config.toml
n_layer = 10
d_model = 512
n_head = 8
n_kv_head = 4
head_dim = 64
d_mlp = 1344
vocab_size = 8192
activation = "swiglu"
norm = "rmsnorm"
norm_place = "pre"
norm_eps = 1e-06
positions = "learned+rope"
rope_base = 97100.0
rope_fraction = 0.75
qk_norm = false
attn_scale = 0.125
bias = "none"
tie_embeddings = true
parallel_block = false
init = "uniform"
init_std_qkv = 0.018
init_std_o = 0.0
init_std_up = 0.018
init_std_down = 0.0
optimizer = "adam_variant"
lr = 0.000426
beta1 = 0.9
weight_decay = 0.15
lr_head = 0.00474
grad_clip = 2.0
warmup_steps = 567
schedule = "wsd"
decay_fraction = 0.573
decay_shape = "sqrt"
final_lr_fraction = 0.05
batch_tokens = 65536
seq_len = 2048
doc_mask = true
train_tokens = 653100000
steps = 9966
dataset = "wikipedia_en"
MLP neurons of a small language model. Each row is named by its layer, matrix (gate and up: input weights; down: output weights) and neuron, and shows model dimensions 80-143. Each number is 200 + 40 x the weight over its row's rms, rounded and kept within 0 to 999. A neuron's up and down rows have the sign that makes its largest values positive.
Before each neuron's rows, "fires after" lists the tokens most often just before its 100 highest values on Wikipedia text that the model never trained on; "fires before" lists the tokens most often just after its 100 highest values on Wikipedia text that the model never trained on. A number after a token or word is its count.

fires after: "\n" 49, "." 41
fires before: "\n" 41, "==" 30
L3.gate855,231,272,203,199,193,189,184,171,155,242,181,224,174,210,211,108,244,227,172,183,208,219,161,215,181,196,136,228,213,152,254,220,175,112,228,167,163,157,152,244,186,204,282,168,188,259,250,200,175,222,226,211,204,186,247,211,183,251,280,182,198,167,182,288
L3.up855,173,215,165,203,147,192,237,107,240,284,134,206,158,197,241,186,170,211,220,196,205,260,192,192,234,137,169,226,160,185,148,235,198,268,215,168,158,240,158,290,188,240,216,179,223,179,252,107,216,150,187,199,207,250,233,239,209,208,203,246,289,192,266,217
L3.down855,256,180,138,190,242,179,247,261,181,179,226,213,229,237,136,237,189,213,187,210,314,186,210,295,193,210,217,191,202,231,203,204,170,229,184,211,194,290,208,175,196,199,183,230,197,184,189,184,234,134,189,198,186,166,141,247,141,198,232,159,177,144,171,226

fires after: " |" 27, " (" 9, " age" 7, " b" 6, "|" 4
fires before: " " 37, " |" 7, "g" 7, "er" 6, "," 4
L3.gate752,136,162,238,167,185,233,223,314,222,188,200,220,175,202,207,228,191,171,193,191,261,203,130,151,193,249,149,257,250,181,216,269,241,193,180,216,226,201,203,162,240,145,211,185,230,184,240,180,150,205,196,248,297,214,206,272,156,196,186,186,230,257,129,245
L3.up752,210,192,185,137,231,264,300,242,168,159,249,178,174,197,153,236,173,257,232,238,191,261,251,185,163,193,254,242,176,228,199,209,160,241,272,203,160,142,229,217,232,140,268,260,215,246,143,185,185,226,221,156,242,176,246,237,251,193,261,227,180,199,178,168
L3.down752,151,219,216,211,188,194,201,240,180,193,146,225,254,149,187,201,93,128,229,212,253,251,236,224,160,233,149,155,181,204,154,229,182,195,179,212,194,199,175,144,218,211,233,190,279,254,146,188,223,218,183,228,275,215,159,240,229,164,199,238,168,209,155,231

fires after: "." 84, " " 10
fires before: "\n" 86, "0" 10
L7.gate516,201,259,276,187,229,196,225,237,266,257,180,238,201,118,215,195,178,173,191,194,183,251,183,229,206,183,150,211,255,222,219,230,151,203,176,187,235,134,192,217,162,62,161,164,189,125,215,180,193,161,201,258,139,237,235,159,141,249,267,174,187,206,230,149
L7.up516,230,183,206,154,236,218,214,158,148,212,145,190,145,271,258,190,232,207,191,194,283,203,181,205,286,162,188,172,211,240,98,229,189,141,200,275,262,214,224,164,211,150,106,184,173,231,212,193,166,120,137,135,218,196,177,154,185,198,187,218,180,147,139,143
L7.down516,209,213,154,233,226,184,216,216,183,107,231,233,282,181,191,220,233,121,281,162,211,208,127,243,181,186,214,184,182,194,255,203,108,211,224,187,129,212,269,261,249,209,198,174,158,257,233,142,206,225,160,191,148,151,128,193,190,215,122,194,231,220,141,157

fires after: "0" 35, "9" 29, "–" 11
fires before: "3" 20, "4" 14, "2" 14, "7" 9, "6" 8, "5" 7
L7.gate1169,220,194,286,192,226,196,280,211,162,200,167,199,232,206,155,148,200,188,228,121,187,168,151,150,204,230,172,174,145,164,200,135,198,237,249,150,187,237,216,225,213,211,233,294,181,179,231,191,171,169,211,229,154,217,238,176,213,166,265,205,185,166,200,214
L7.up1169,228,160,199,152,217,181,140,177,86,117,205,216,149,139,226,269,244,245,214,197,220,212,223,232,199,237,240,121,181,223,133,133,186,173,142,148,198,248,190,204,194,216,105,179,246,262,167,171,215,204,173,123,142,211,226,194,171,199,196,229,181,196,206,183
L7.down1169,242,183,209,215,177,225,213,151,209,323,169,223,239,191,151,121,100,263,165,214,241,225,270,238,160,191,312,152,212,252,222,261,216,280,212,150,259,221,182,229,244,171,197,251,196,176,152,129,259,255,245,239,257,180,188,200,104,187,277,246,183,190,241,189

fires after: "." 38, " (" 21, "6" 4
fires before: "." 23, ")" 19, " (" 14, "9" 4, " of" 4, "s" 4
L7.gate74,171,256,204,195,205,155,220,297,146,176,237,241,168,180,217,240,184,243,104,176,164,244,249,187,168,209,164,206,165,156,229,263,195,261,177,185,202,169,140,177,243,195,171,301,202,280,227,190,211,171,200,197,244,180,153,217,201,214,229,209,173,186,194,215
L7.up74,229,218,244,126,283,195,164,173,286,154,194,167,198,258,301,243,255,265,174,207,183,189,224,277,250,192,165,249,200,237,135,218,241,99,180,169,175,188,208,260,179,204,173,159,205,187,180,159,125,148,174,237,209,264,228,232,180,233,202,186,179,172,178,121
L7.down74,178,227,233,276,203,186,197,168,122,184,240,185,236,312,159,158,232,210,200,171,200,181,232,327,177,209,172,196,131,148,175,241,246,202,240,185,155,202,189,224,181,264,221,214,121,165,212,140,168,215,146,237,204,116,189,183,251,156,179,164,223,142,213,201

fires after: " " 58, "-" 13, " Release" 6, " the" 4
fires before: "0" 53, ":" 11
L6.gate1278,200,161,226,153,206,221,252,217,199,198,155,163,215,200,190,174,191,201,159,218,120,174,150,248,280,207,135,275,179,175,202,205,202,168,183,160,244,202,160,251,178,246,201,208,174,122,203,225,243,210,202,191,183,229,223,241,214,256,249,224,220,154,163,252
L6.up1278,167,211,202,196,282,214,246,125,217,149,172,217,220,281,199,172,182,138,176,207,218,201,172,201,126,144,227,264,158,209,216,157,207,190,164,213,199,269,232,208,194,242,146,239,238,177,220,214,230,182,159,223,179,169,163,215,204,237,187,129,112,177,232,192
L6.down1278,172,244,151,207,228,195,196,199,234,156,209,129,131,256,110,140,212,182,257,132,165,263,154,221,164,194,174,249,200,243,213,187,223,218,173,168,231,254,160,213,286,220,223,158,207,161,182,189,204,204,154,278,188,213,234,147,169,253,252,213,239,166,227,197

fires after: "2" 62, "1" 17
fires before: "0" 30, "1" 29, "9" 17, "2" 9
L7.gate611,167,234,212,191,166,238,161,189,146,149,171,178,133,179,186,181,264,196,236,172,171,188,205,242,132,158,148,208,209,144,241,189,151,182,178,194,211,181,217,124,203,208,139,237,211,212,132,160,310,191,154,223,207,198,212,200,221,232,262,192,172,151,296,195
L7.up611,192,243,214,179,219,163,234,243,248,168,185,156,188,301,202,221,193,106,138,162,187,195,130,179,132,206,206,274,231,200,257,95,206,226,162,216,213,188,238,154,201,212,167,209,210,233,144,189,224,183,217,157,182,245,179,264,241,168,191,233,202,173,280,214
L7.down611,131,211,159,205,181,242,182,124,201,243,153,191,198,214,206,224,182,174,203,216,129,226,189,147,250,198,192,128,229,209,188,171,149,242,207,181,185,235,222,244,204,157,209,257,237,193,249,190,195,142,139,185,248,243,217,193,131,154,164,241,212,176,291,196

fires after: "0" 54, "1" 10, " " 5
fires before: " " 59, "9" 5
L6.gate747,200,220,182,215,138,123,240,150,262,262,296,262,254,249,172,234,185,188,250,202,216,210,163,155,167,185,159,236,181,164,234,230,208,239,233,166,176,256,188,182,254,220,146,207,225,260,202,213,150,208,222,159,272,198,177,251,208,169,152,174,179,237,235,144
L6.up747,241,221,217,208,216,239,175,123,246,163,126,222,231,243,158,176,124,191,142,220,214,174,248,205,211,221,238,163,181,180,218,232,217,269,201,181,211,205,196,199,173,137,120,185,164,180,243,247,136,265,204,169,176,185,171,187,223,206,218,225,137,256,236,197
L6.down747,205,162,220,181,173,232,199,234,239,232,238,196,176,169,219,220,172,211,181,238,207,167,144,228,283,210,110,236,230,241,198,270,196,177,146,246,224,241,116,191,141,216,252,119,226,149,184,148,251,147,204,231,210,159,170,220,220,257,267,207,173,253,225,212

fires after: "==" 54, " ==" 25, "===" 12, " ===" 6
fires before: "\n" 44, "The" 11, "-" 6, "===" 4
L6.gate389,246,264,183,203,156,250,224,230,192,196,133,272,240,212,241,242,135,185,282,242,217,150,177,236,186,255,232,170,260,218,161,172,156,203,155,142,213,219,238,217,208,200,171,190,121,205,253,202,271,217,169,217,168,196,268,210,205,202,173,170,307,142,182,288
L6.up389,210,184,193,225,155,197,189,179,201,155,187,215,180,285,162,293,139,146,254,240,134,221,148,205,173,194,215,208,135,133,247,179,193,261,204,295,186,173,190,207,194,202,157,204,206,150,166,156,163,208,271,186,199,153,223,217,192,176,214,174,146,208,216,192
L6.down389,190,187,80,191,221,226,236,258,165,199,210,211,163,253,226,132,220,138,222,168,216,177,210,307,206,173,200,147,206,178,256,224,178,193,192,223,236,192,155,175,215,130,176,198,289,257,181,155,242,211,211,169,229,179,219,271,198,199,186,197,191,230,192,272

fires after: "0" 21, "–" 16, " X" 10, "9" 10, " re" 4, "h" 4
fires before: "6" 15, "7" 14, "8" 14, "er" 10, "9" 4, "our" 4
L6.gate66,238,297,244,165,226,163,255,179,171,226,163,214,225,222,181,188,232,187,200,213,184,165,268,222,176,185,153,205,213,206,218,154,217,204,222,229,177,161,218,230,142,195,220,246,249,210,204,160,141,185,229,197,146,174,240,192,159,163,229,101,229,134,183,245
L6.up66,177,175,154,205,201,120,216,175,189,276,229,293,216,224,201,234,150,212,129,178,214,213,162,180,297,172,190,192,247,179,266,135,214,168,241,228,269,236,261,254,203,238,205,158,298,193,180,239,167,117,202,179,145,241,249,218,183,246,249,136,135,109,181,187
L6.down66,189,233,307,193,165,177,193,238,192,200,187,219,125,114,143,172,189,279,173,161,196,183,147,239,186,187,262,174,197,189,117,210,246,178,208,188,176,230,225,225,173,186,175,210,284,180,154,146,155,212,149,220,186,175,198,190,124,110,202,252,153,182,260,259

fires after: "\n" 94
fires before: "==" 26, "The" 15, "In" 9, "===" 9
L6.gate456,142,242,185,220,162,214,260,242,165,114,192,246,225,265,209,216,172,164,225,184,198,117,191,190,237,236,231,194,208,89,260,159,190,266,189,143,159,156,225,245,144,250,261,207,219,238,145,226,173,265,218,256,144,198,199,214,262,219,145,186,261,210,199,227
L6.up456,147,213,161,248,210,246,213,270,135,214,161,210,197,219,158,150,123,138,181,202,213,197,152,152,181,218,294,228,228,200,175,214,215,173,199,201,194,231,132,213,144,189,267,159,177,214,168,177,204,182,166,183,157,200,187,185,254,179,158,185,224,170,130,213
L6.down456,198,220,203,127,117,217,127,247,207,231,158,188,196,185,205,182,179,179,176,130,204,163,195,232,176,212,191,179,229,245,120,220,247,183,159,163,178,219,183,279,229,248,220,260,267,211,164,140,286,212,157,158,185,265,158,136,266,223,165,240,141,203,147,208